Weights of a small GPT-style language model, trained from scratch on English Wikipedia.
Size: vocabulary 1024, 4.56M parameters.
Training: 152M tokens, 9284 steps.
MLP neurons of a small language model. Each row is named by its layer, matrix (up: input weights) and neuron, and shows model dimensions 16-111. Each number is 500 + 50 x the weight over its row's rms, rounded and kept within 0 to 999. Numbers have three digits each.
After each neuron's rows, "fires after" lists the tokens most often just before its 100 highest values on Wikipedia text that the model never trained on.

L4.up76:617541427450428491484532545507585475541582456525603488471470548532520496559471464483504474443645481469448518532482467440521535583487507452502451473416575501452438521482482480521527505428509496494497487621470458485539544567533486509538504435453559501439494562486492450516510503430569486494
fires after: " G", " B", " C", " Q", " R", " P"

L6.up624:416511543602471563420562571560472525514478514524450547399476427508518445491491429521552505493493483570500523486511472478516494518537426515472488521567554470483675473524519468495444473440463610493498495425463463478558371509518487519496533521572470508581476533440407490561509518525624511515
fires after: " w", " s", " m", " with", "ick", " ab"

L7.up518:492388606511463479493511524464585560549524509615408442531485490522546484456576464397472449468538495389455568547528528567494439503489472453470458466517455439527477489490445511380553513525481489592515572495453500517455552456534536538516521423586483505462459475500434451581444522604518513510
fires after: "6", "3", "4", "5", "1", "8"

L10.up574:534468632579482431438483506396470598463517509591469512460427538596485511572533502442457418488576482522445568504538500505556409476461481445562536448504520487486526546443492479483469541521477539553518520559466438522447565523555490477514500453518491518478494452433496521530559408554506412416
fires after: "0", "1", "3", "2"

L6.up467:471517539558485536461508552464355509459483538626418463481536419476448451481523510483544544480477512597608609529446501553568508472541415500515489442531498526540514469512523480434624425469483470413451478523511493560497449448528528544577523511562505534536539507467459439478435455405493466488
fires after: " play", "ro", " be", " –", " us", " wh"

L7.up476:464537485505385576545490571408434518573565610524536449523498453470488494450481457475498508457492470406544475605554473443428510462569468545473555464414486512461505439511483527458524522504490515556576528474490453485484515550456465524520469486475506500432461469545532500552487531524515536473
fires after: " t", " T", "our", "y", "ount", "al"

L6.up108:505407433496524545444523490496428532527501422496472556490531443378377574518504540553489494507409525461475442543474475571505486484527468529511505471518389467512507454511544535454523485554525550514469522559484394465457475501488525508500485533473511504629417443512495657544509437463511504489
fires after: "==", "===", "O", "ee"

L9.up340:535596518494504507501507546548416490606538495485551525556551530457548483479487481513491465506479465503507504504498514487591403524496517457484564510420496523621527543460636467418388425479460459456475534508488491520555517543481527504458506516500524491564562588526530459424517523512484469494
fires after: "f", "ff", " pro", "h", "v"

L11.up134:514598425417517485525554485496514494553454467563536498514411487525404536443439451442438510495485484560559461534525447550593517534453508541445519531359527514480584527457516473485576583456485515412461558541366508502423549430521511469477509424490446455518522476410515499472471493486519364610
fires after: ",", " (", " d", "19", " D", " S"

L7.up454:535445441507447557483538394535466490523527451615427406540527385408523506554506431580496452524488475529477499538429489600613439382444560505494473478438384473593469488408570578489450468519484475440528463512501467474502499448575470467484544554493572442597493459513493501559461531482500541499
fires after: "==", " se", " d", " s", " D", "==="

L10.up299:419484493534523458469440479483521480549474520599560512496481474527484598420527509479519492515453498408591489431554452456548440445546467559523581452447456471433472465647512543549512522524479434499413597432421405503494459439494535503459607532529482509466438512531508461503434493441485508463
fires after: " the", "eam", "20", "19", " team"

L9.up267:430503484500487472457544538492437554576510503540490615508453419480422533404396495430526512491530452523596422522531442573553491444461519520470567452464564552398468463494585500415523533498509467582500484487435498418551612536557490422545534527520470486453493540478477546530539466475575486550
fires after: "y", "th", "he", " C"

L7.up323:505448457476476651526589488564510516504456578585534510451467464422474604574497483571515531470499510536495503462460469429510532539458531514465524483446427518502458445422499527478461504436485550534530449481512390469455431481443424470466527512528520531557446457472551593508442472467541592492
fires after: " the", " The", " S", "The"

L6.up410:458474378497474569470487496463500496529394479476430493568548559538377530515597453458544544509485481508632552532439503497529437489506563444486470460463501551530551484448547526509521493395486545348458525503518504455504491428511530548562528458491438569528505579521453406474460484571458458497
fires after: " rec", " cont", " d", " ex", " s", " cons"

L7.up169:467427513495425548496532485571415507481495453484477584503459511439525469465489482484543547482530474578503433528444446482501494547395491506557501486570455551518515485527508516443562577588477475526599441486472538521516521486567538555487457524456496470522590604413444541446447516472587469507
fires after: " m", "m", "ot", "s", " have"

L7.up390:423461572511462536495599529471563571531518518537464469412426500506523509477552542467554485535546480557485503460489520493537455415441578440469509471519529554405432561512541521424474527414500492558532521463437524361533536546514504456466582486476479512436604538543453523522538474445598539561
fires after: "y", "he", " G", "o", "os"

L10.up575:464548484506555559482519477527524493507510474519525495460491582485530472500552462479517585470477405437542586629523463529621518604512512479459496443522422497490503472446551599531510461516452457416480497616480434453476541441515542466426550513548440507464485528494499495537536518488481536461
fires after: " d", " con", "in", "c", " de"

L7.up146:424521445529524498533528468523519487496519517495516506464417461410588424475572525493491468494490481462474556510432504473517501585452500593491559518469436499500516406437584553499511554511522584432526543553529470457419478409454441572500499555582466503470506470470476518564483532449475451459
fires after: " re", " con", " un", "cess", " des", " de"

L10.up410:534434504416534534538526520497460485439484496571466561549505573426418558523449458559506469498510478604488452507599463495483524500495470438403505473444462511453459493524571510432488460490515354583556517535535399525469476464458526457567498552540568504480471659490529556471448410536632599540
fires after: " the", "p", " c", "m", " C"

L7.up436:494532542561501577508503499382473588460431612522526450447554423514469429516513461556581551469518471449553442582536501436488545526506529574424501441501488494500604438527531500471539504467492552552480554486480448460504491515451534525479496467531481518490542449534502453499357490410458473454
fires after: " t", " b", " B", " T", " k"

L6.up184:490502519482329506508524566503513534541470513458505514435476546450445557435457461415491475455395497512444443468521458510500490398541506479552629413492554559510446530478476501511441456368508576503447569506519521518481508591482516481434547438509438535447541466482566587534523452488481372507
fires after: " M", " O", " K", " A", " Y", " B"

L9.up632:446540553481407474533504459453538490486571487472591442514439571470512491487466475412553499467483450556474426462482487588492474573481473566484555517622511504499486488564577546497472480451497480551498475548449501486536541434486458610477543462504517500444489475431477479503525485515674400556
fires after: ",", " and", " a", "),", ";", " –"

L6.up240:533488605533475461478522521508491482477566513452498558468553522417485429500563565546502538396486504525501503511502457501530447441539502539521500445499608507484454556462608485421563492441493520547528522491534578516542581477434581549508495506569459491626576643475446503514400512478522499571
fires after: " h", " w", " f", " m"

L6.up172:499512490634493558520497501545494541517500552554447506451429384411491570598456506566566463458509455563472516558466479546539393474549461557536509505537450619469528452519616505489487444328476574482448531490488512475498569518510510530587499567528491532610529515456418470588447460413561437468
fires after: " us", " b", " w", " play", " s", "e"

L11.up628:529473585559526531547486491483496531559575473530506513535479419535456564454455471515466515480456476446515526510560500526584376480508467418555514422487468506533521422580483450477548500422478442519415569514380525494527551452585509570604559444520434451502415521429523458471474571400607464531
fires after: "20", "19", "8", " ", "9", "7"

L6.up157:481458517498410544505512496541505498524471465571495458474540503433519561498542478485511487466469428560417459558553509539624499600346463453538508497537434439419478464515457527489548529409473527570467477507420426538510577511482592464451524505532516512549465500573433525502523482450470506558
fires after: " ", " in", " m", " to", " with"

L11.up580:489529553552535514431502496497505533519542477607538485552522577498534480425402500545500508547483486493513431480520404459598461465511419506421582467497412428492535521516573433441591429507488478510438490532472386555533495498493584475569551539548523471501439553412476503460487451500646527585
fires after: " f", " C", " F", "h", " c", "r"

L9.up421:503478514446555526511582505505414457479462537483516592475471494428545482555470455466572505577430490661480501604463418498452451513534444502553513468549526587516513522513477483460540566481510463575532557531514551512497472467453484533600576512540483537495544504576515521543442470478559530529
fires after: "m", "a", "im", "e", "us"

L10.up586:479457586479515554426519447480419486552411457599482542572504473474468566533603497522546445576479426478445482534524512482491419593534474503541470501516450559559531496508418508500458539515512496590573586440510452458493550479485502487432505402525428534466495569452466532546542478537534473500
fires after: " ", ":", "4", "5", "8"

L6.up237:547538536526455572524590628518430433446524616526477488505482519569578416370542497473525472549533460508479460497558456442481514464509501357456531462488531584546515484511455480425498479433501567483548534568486527526490484551445548570591514420448424477471472511537579489536535568449462510460
fires after: "ar", "u", "er", " B", " G", "an"

L11.up57:492505537550453548464533483519502571513572496612452456493509444463480430555494550574525525460510480541501529564567404567536438428507481419580489428431524481439504457514588466434537489500550468534456527528480452482541438438471544631537576448500587446481459498494474539516541383409527568502
fires after: " F", "eb", " f", "3", "b", " B"

L7.up289:475471563484549594599494461478461472585479552590500534461469444495609569455497508517528441512531455548499483574386529535567477546418528489583498450554507487403475487525567539448568550496494467488445623495455523479472472552496560476434564410479566486461569518530502517568516509512481422565
fires after: ",", " |", " ", "==\n", ".\n\n"

L7.up356:529460507519417635518503605477489492526491535497544526477542486455440635415377453414479455398484499426453507531489533439497551469460467512459557471523501525437424531579499587401580579548515547481439533513472495510453512521543498491548505530440499547452468447451492496525517474424497492459
fires after: " T", " M", " S", " t", "T", " K"

L10.up531:529566432552450637463533495474457508523528552583544551447436414470508560525500519526558503543503457441597475490523437524524532474468523466484525472396498562494527507477487454513461590523503462382424486530497459418487436493517463509530592464577418494473420477541467505584440556470508499470
fires after: " G", " g", "en", "er", "ent", "ge"

L6.up364:517643424439399470485492483501537469499524389538499489507512442472437451524484605539472592494466482495573534517562415453554581499486590461503517440483545555545408440507527495443559562518485453466510432559471462508554474508513478414529534475527548465566528491453519495471583482410510530530
fires after: " E", " C", " the", " e"

L9.up282:488517555487483598496546533516535474556427519581452557480416509467499467564514482517509510458524493493511487618445419555643443580499467540406464486523448415450523476534595510517525451464463501486444535534476314474495558420581503610520562533429509450441528568504414495515482509466492463560
fires after: " s", " R", " re", "f"

L6.up6:460523487589484547502492565468459568465468499632455457512529430597441533458484490545503545559419477417565477507483540436497498455563431417536561497432544538529599424502561469476501536504481498371534516496471532401476427433511494504556522476523461538555513534485507461552540523487514462558
fires after: " st", " be", "re", "st", " se", "and"

L9.up28:526470546481467614484567563455446479510475545478512565456480534463522477478524413512539463519503372583591500578458512558593477531526483484463510483568471407489540405523560549505501605493495497502494523565509363494494418496534488451512481476530554513500596542520443512509442522522575481557
fires after: "e", " s", "ce", "qu", " re", "is"

L7.up177:553508504610516512501574539516533550425446574539461451547469414492525486414508533498540531543459414452555433524470442425485465470479565464480580446471459572538545453623539493467477570514515566488579683481496492472463443497395567497428541471532400490430562513511491389484446527461463490507
fires after: "er", "us", "u", "and", "ur"

L6.up324:548395546556459598433559510547485480522544517537500468429537423359514546495493412586530506435517472526541529472489446541497442422433455470517485477491485554578493388466518511504526483467493627490520527529546500535489444451442566649473506430512483602493432482409385511561538585424513489494
fires after: " s", " w", " th", " y", " n", "k"

L7.up185:471453408495450508423584477508513535526563450594586472434458532479601562468519384584506541462478505444475437622450457467518481506493437487444512407502374426564503531451483524529477435494511569531520450484454431412498417471559516527507563465510494500478433462428549590526524525379557541448
fires after: " the", " The", "The"

L6.up486:544543460655467597452556554504476522486533453563523392522501462574507504524528540522521555458555508514537541471453482511531518491448561477582632489457494489558538532495529505510548485531541450479428536481469488398484374471539443424402418425588481453498503491443439518460457478408519469460
fires after: " the", " be", "ed", "st", "re"

L6.up555:492423569467459452584485583520463469460541489447478479564471596495550477489475502508497466453618448574384525457490497492433498473523500374515492463539529494528487517469465520506595449476484489494520465563467503541477565550521453595572471492456534498534431506535543469538534465547544453488
fires after: " J", " M", " Mar", " B", " R", "u"

L4.up19:392502486503436527585484480478548545549492557571444503427523419589528480478470522508521522463441454541448485473445515544625446437546528458569514506473477513482491473572476499493524496432449454580524441462456437465525526415587616429541555552491537472469555579604457480539530502427455405585
fires after: " ", "20"

L9.up36:522492561488552522399514542550484524512457451461503510453412476451536533504525450354541519536471496468482505593441475471408570594532485543521571496561491536525524435585496499389520550452485406521497574477515518478399474499377473554414471552466483508579528536563593545484417504445524495427
fires after: " m", "a", "us", " and", "as"

L10.up177:426465551392394422450553527501420547462546510451433473496489519447491479457517472498529465502531484604484475488481463523478494456486471438473639510523585522540545469488505471592513453426474470454450490542547440439517421524505489561496501459499573594516515513478532609590497481486520526463
fires after: "um", " p", " T", " d", " O", " D"

L6.up505:578487548447356548559560537564456483650456492509524573569422511541548569391377492470509483445437451476456418499533493532510420469440523509529509560408557443477507522576511520478479524401476642515508454476493499430553472599522564499531526433426565540440571543488523455556486476517457424468
fires after: " K", " S", " H", " M", "im", " J"

L6.up82:498468613532542456496478516423386425532528523532488571532449577465594444472534458442530436525531495526507579548446520509538393553420523418510550569515507502543571524486497512484444454448472494464469547496504486470482601447466451550485511558554404501477468488427473525467528465540415499552
fires after: "i", " pro", "v", " ab", "id", "il"

L6.up34:419555474483468469534467486402480540536497463534574535443487423499392533504607515550516519543521526543473525491485490531594440529506524493577542492603492540468464472523562508507529405444431430472439556502495472491523506504603524516493534455476469440565593491541439528573512418493576482537
fires after: " ", ".\n\n", "\n\n", "\n", " ("

L6.up83:472548429446435510571511510480566485549469534526428539372474463535386577551444605545465466444504532521469491444407478552535469584413447582477578470524531538458459513440506518513412485309464574435491498540478424493522496550516512458446521479475467576400581479553559578573536468472566566495
fires after: " \"", " M", " E", "A", " A", "-"

L6.up252:444488448484365502455590484625502516496585467594541518426439430379557521460480422533530492365537509555406474550542437563587535557434443554484540522555413482536439468495505487502423567416504539519502459478535427441484503502461405515457506502487554499498538489462555552605467455461499532500
fires after: " C", " A", " ", " S", " O", " s"

L11.up284:474492464507474508435453513524445527568511446535540567530426393454497476492421486502496567516550511517556488392618404502469557404352572493493572485501564522539552531497522481469514501494468516489503424529461462504512509517457490391490521437495524536494544539475410494583559535395554540516
fires after: " H", " N", " a", " I", " Is", " S"

L6.up350:570538567470459476600503606486510506530549525519507654529453486463555518505495493439492505526532526457382569462502464460580489450482460432481499451479478465533413424473477462498461495474466577546515546544486475544484491527452534436411495375509463444439534526507546572522538477525518529482
fires after: " H", "H", "h", " B", " K", "u"

L6.up357:485415442532489508416521458467480473510364553513392391570443547451578611520539444527500534541548471537553444545424503475486468507410631467456428531535562459517466567481496530523541550486493595428529615533460462372502514455471480567526581495472440595479517538477427444563483545437520513499
fires after: " d", " s", " res", " S", " D", " R"

L11.up528:543465512485477455494627619550499500505541525534541463558482462471501490429440437479516518577500523472704477470479553441544513463454566461532520417478502536506426551549520572477429538522444478417486477561465453522474382502444510493470452458551486526532504518515387446532469509456544565508
fires after: " the", " n", " N", " H"

L6.up105:433404543523500473487492490562442542474471613514401544512499576482499516501545483527518582473467492617473408577447470551543460502449540468539476484509504494534429459567582548441536469425484472518440489520538541525561461535421519532483553606528616519610547520487562639450432430575492480532
fires after: " m", "ar", ".", "M", "O"

L9.up408:509463500512583568456432490464512535492570463441558479493457497474579503456482594486489511527480471462549452419492401522527392505449491428517502511584414511540488454495501589496436494545528498550522437514464489428490483441512429460472666405499498555448524570392508479479527488453535519516
fires after: " al", ",", "os", " a", " Al", "el"

L9.up119:433494455547523453462454497551516515430479393555490460518502508456550536562543571443542531511466478510582602486480420536486529510440645395562523443499492538463510369438594574494495496493449527378557520604440504443444511507566489514464511496507478558546497465499510497497555477462510410427
fires after: " d", " de", " con", " D", " l", "er"

L10.up593:481446513516524587560473464551393550512498547482481459405516480560468475473602457536608550509530428516505474527381510586643549464529575409549439460501487437549528454575561595508487486451440496533521580500473438436477470504499509555530472501488534538606567505448509544568474465555577326542
fires after: ".", " ", " s"

L11.up362:414426490508418567482522514466481497516488456525441435484456560392531556476478436392518532534562414539547540533532550527490487543458554465488490367513514533469540451430552522452503504520437591471524505522503424423431528491573505569532495526486400583481544525469434522592489434602608458581
fires after: " S", " s", "-", " |", "s", "ite"

L4.up372:536457419479522485511493543496402499503485495505462537460448424527441463633419363532512465594461499553512523461500526435512563436583522511514493516491546559614500510508495478465509551432504427455547540511509542482478469424529554513559521486501491467554387548513526420494475525427540474541
fires after: " m", " w", " c", " sh", " st"

L4.up133:480517444440470526408564475542474466528439460433532590478494497424427493493415477488494479502479510490489473525387489467480602543487509528506548542471507544546514498423487451502538596487553548558504429553487529548517492592431605476435498495543521497590575549399476633484389521560567514420
fires after: " m", " M", " o", "-", "m", "a"

L9.up552:590425558514536480540502471446503518539463532618533577554472404557489543488396445523500554538430470487511529438518445539531415521450548419588451418463503460409549507649534515550438447536462405487504535502474418471508534457607512561469487466478583457506523527578491450501526346506500436515
fires after: "20", "–"

L9.up435:481522533554460520446538513544478545521474557554507495490511538503546455471568468489498479642555473508587405508513493565525492530498572466527488433415498502420472387518538442530420543554478536585440510522434421493535526527491475488597602508473475497488442446547513453497500530429404471512
fires after: " G", " St", "or", "er", "ent"

L11.up302:528478556475457602467495548466456524556535532530580477512533444572448566431433494450526465470544514444514414536488447599446533613564489540573532410412469562433493468558446509371497518422509519650502500514406479390481508530448568477588414508507531536568536515468459467554452449468492506488
fires after: " T", " t", " K", " |", " Th"

L10.up542:546494535452491542552492460468441505517497532538431478478445526505523437488458615537541439561514512527581495467470418529515485498464510536490488486545469556387501408609568455495569592609478529526493544518485442501478513496605574577580567533537553464509514511489484516563422497538573498487
fires after: " t", " v", " pre", "f", " re"

L7.up319:563494554459511507530515517576448482448504500505525491578528511459479516407486476479467567610545504517576526517581458459539532546427540501488503447423555563433448519460522510465482445473479445502454471550457404558449564562477539503429612428577469470397453515539520458467451500535547538486
fires after: " H", " a", " the", " I", " h", "g"

L7.up499:576363498494425463485470488522514518587472396530460560445459478462486470475474415494468457438443490610522548533475471529472439518481485475487562486507534507408526548437637536419619416500464480430523433529479496564501543526484550493478508526549597524586515569464482595427493459484528478509
fires after: " ", "m", " m", " e", "20", " M"

L6.up546:582571539596378530491530597587442560440436520538449541520553507504460470522520375510515539533487478487570443568567524539530497511575443476447537453559475467521602444501457483405587570506502547538454495605467482526505417598504446478582478527506429490562500524483471441529496602486472519450
fires after: " st", " t", " r", " St", " pl", " R"

L4.up495:540447469551510469413447545495522488482458479444528566487423450410452524586354494562513545382477465600468519566509443454471530490559533522475514513512563571488499475490615511497519504456493519434513494480469533457511527487517664468475515525495560482617475549505433430462427452477558494503
fires after: " m", " f", " M"

L10.up618:481459513545390444421437506493421502555544470562477452487494530540462500378448571575482473470464444519597495590538374474446487584529509457544579402436516526479527496553553425443600429542498487556417565516470486460547578550439511516556534549545522495520448535419475506487461441468543515431
fires after: "h", " F", "th", " an", " f", "le"

L6.up111:506458494508437460506486581634395501539495446528496454517476558524527492422490419449520474512510462598457492534572418446508485605472455429562519476419448418524458494518479502543447547488474533553517514493518406450476532501564361495491602375455524527420447516505591489478572478473438504462
fires after: " A", " Ind", " C", "n", " I"

L6.up51:429431499570499492456481460491451478501403435555520578465457463465500502467562425455537515598473486455487553597383510561542415490502565405561485449606519517613499508536497517477475503498494482474539556518485529490531541493456488490454442529530533456619510498557390593477470475500480419574
fires after: ".\n\n", ".", "\n\n", "==\n"

L6.up385:504490514458452541598523483533497486525512538601512555528479552562587583534568505460494427460498507400484481516515556531550436632450596481415468524503457377478498515493551519524485511474459396453419568531493338495432576535521465474462531502491498530524513522493532451527581456513494590499
fires after: " D", " d", " Con", " ", " con", " ind"

L7.up559:563514512537481483422533476498507548499514491563580601464539520494513541491413506519490428494496478406522524502522465451478573474532528534416531468443559455403502525559646484419580398516498558521506503458435428415524554479512599526544452503592468498460508587417468462538470494420554486517
fires after: " f", " F", " t", " c", " Sp", " p"

L7.up113:428512523574593542492545527448475502504408554564479516547449507505548545501492494497541461522479504464564494521421497529453525432451642399446448532484538531467532492515512504526433518480511606506483677549486455465464537531395505528550547405496340560479490537454520457495516552438575490512
fires after: "u", "i", "er", "ac", "z", "g"

L4.up17:650493618511477405481513549516595512461504558483392601532481530542490460636536445556502482434480455453447474496494525482483466424581588405392446476516521453558497467501579483441644526521475522426464524503491558544503523470519594497553495542522587488563449592491460475490455532522491548549
fires after: " w", " l", " ch", " b", " f"

L9.up99:463480482419544447408483465471496420591519524492566544494549500431590551436480580458560495487432439548489563505458489479449440422471484486605542415548498654497616554493577481525516492482510490458512557550488514482533361389451483467492588425546497532610486551571530482512464587464547505491
fires after: "e", "a", "o", " V", "an", " v"

L9.up586:581522524517428475492468559519496453536512504534468491461501528483454537389433507502608413499457449582477501497460541509411456484453492482579534440498423602502501441437543554470636583499524563585602492515416490498505469531510489452501520460458463528597594562531551568500401519549500498406
fires after: "k", "s", "o", "ick", "a", "m"

L6.up599:570478538466435374531571448563541458553447450426568594446413486501542559380448546494483436481440500499482496546492497516515535538459543520527531469473528531562476536529551523434429460445517537553506507482450512408531570468426461507450538443492484486462475514581551550495466440487497494487
fires after: " P", " A", "ff", " M", " col", " p"

L6.up519:540501521488444495442532539483522540540427516450585633568454430560482451444525490513494452522514453401486474603581498561520551501463559506413528499612465483439492520525417467415631506464477488465451613568387487454538515579504528557551493438533462505478484504501510454565489439504540430558
fires after: " B", " C", "B"

L9.up59:491470546535513457472476480470419519447538600489485585461434454450485484471437545585536559558462436588449456543532468537513526543465530544482470510466448538532550472572601509461447466475493447531531470518508467469570567504527532526522599520539573426492520548541468510464415542508584445529
fires after: " f", "ff", "f", "ce", "h", " col"

L7.up345:570545591571528578472484614514514499506552532562512474636433532593449501489478593475543561508563409502482520530580408500487465456483519390438444387467566458423406452513533497541502433462440496446493584492480450458543489473528592544542546472461444495506479586513485448543548430439599526504
fires after: " G", " g", "u", "l"

L9.up472:512546479490448583430537533520506502449462516461497479548501492549465483384468531500509484586578481440615452624452461496472478554525586477551587490416462533503516417538554470502473502561500530506479516541476580480495406414515509487500595455565494527535501416425530520593514532485609493515
fires after: " G", " the", " g", " United", "und", " of"

L6.up529:402433474476330506497496496532477556501574476520496498451523522434501518521471445528492544447485472481386555489550497501526488545503504447451516491504474405450455495541561537471501474514489431523526499546515453547496546545609506464452585492512575509506384481519494569548586452513510567488
fires after: " E", " C", " an", " e", " U", " "

L6.up370:577516448404439541453498457496475512516502440506531505520525501529435440539484516544489528500544485491558510500451452496524516491466596519403547507429582539453447544518590468476585447502448562478439522577506394473518575539454525553534573456465521488519451568496413467520464464437609523556
fires after: " c", " G", " C", " h", " g", " H"

L7.up493:527524485491439494477610520506479471498496546546589497507490387524469485402461533487505560620499523615602461448518396428450574458521455523408582413416547562472514516453505509477450470455504534515545458490525496416535511503511444472568550522483492485365480557608507533498493554368489595494
fires after: " H", "th", "om", "y", "ar", " Is"

L7.up621:459526490497493531519570541457502593461510450454524500564460592459466458550450441492559504511549479468432529614570475485447514452461515476354538547510412438502491437482476494479545480481486616546457602589405481490399517576520423486499461514504447490476462514534520511592534497529538565386
fires after: " St", " C", " b", " R", " B", "ail"

L7.up381:554468464450416486545544509464485535497548479487474520482476550553493499619516477579481577471503430456437446516580442551486473530546431497440450439409506553515575436566627490436545486501429570431571551539443496490498430447462597554581509536496542464505466538462522451606451519456524478561
fires after: " f", " b", " sp", " Sp", " pe", " w"

L6.up545:404549385465443526520556488475456458581468404494526551505479527471477480484471535458450549459548484504479470528480459582547582544497559533461533526525593608470501489498589517501458536486505510472617502555469452476559521574498457455505555528414497467485525569537475541502423441489561503560
fires after: " A", " e", "A", " ", " a", " E"

L6.up544:531519536469469474478499548501506500496461518531402567491441502533409505497370573504454465391586471521480424499526475490518451400593476502468508421397543502476551456481564493468559576541481516467446447457461507475543501514587618517512522484517570500566608494431484548556491537460585494579
fires after: " H", " m", " h", " M", "H", " f"

L6.up426:574500481507446538475525452461467487568478561445431435500514481396476475552474544506519473421533467622534479594549539587545558484445552577413452505482604554450492482473554528415562555471485559455482457536548451517523539539529469507602544560468546538518537471493366496545509501407532448541
fires after: " s", " S", " m", " w", " M", " "

L7.up495:598444563511427507564489514486410513497537534543408592532463575487463527480447515612505531459522440556465442500480511554551499477547479474477498466425500455543550493574586493485596576494468478482508491520511447509477474490529537514572500587505551493448516485501463506607430535496595493515
fires after: " f", " v", " Sp", " F", " sp"

L10.up508:452509501557439455471514556532409568566483465537531572521576564465414514535401433503534568468471467490486551559620469508464427464499539476465548518449583371451519528564598484473490449461525481612498506630406524477481509470503472459600526531540470462454416582462498473470529479492606506448
fires after: " c", " C", " P", " p"

L6.up132:448508468501528545420557502479444478596440543445470541454428463503542594482560444472451476490552468500535392405435521504523492549360548509475529526470549579537361539416476492510491533486466605472512529544573456474537621479460451467468467499520514513562580427496393570476529476425546494510
fires after: " S", " s", "S", " des", " un"

L6.up244:562445553446350504509505568554430501501514560510559578445553450475445594509420453466469530546567492487463471459568441545497523565423529488448609522455549545496454536515509497495525487453471535551476469536442510515501472578504549483493573488539481478464539480387447494563439531453564503489
fires after: " M", " B", " K", " F", "M", " G"

L10.up229:420608414479549517429459530431357535468454490521473468461437434460582428475542521514494589572497499494503537568443510531518521446547433526556531461439511524515601485490520528449447529518449606427516491537505524544481483502558526597543489573490521460628573549457469516501490483511515515490
fires after: " cont", " re", "t", " con", " Re", " app"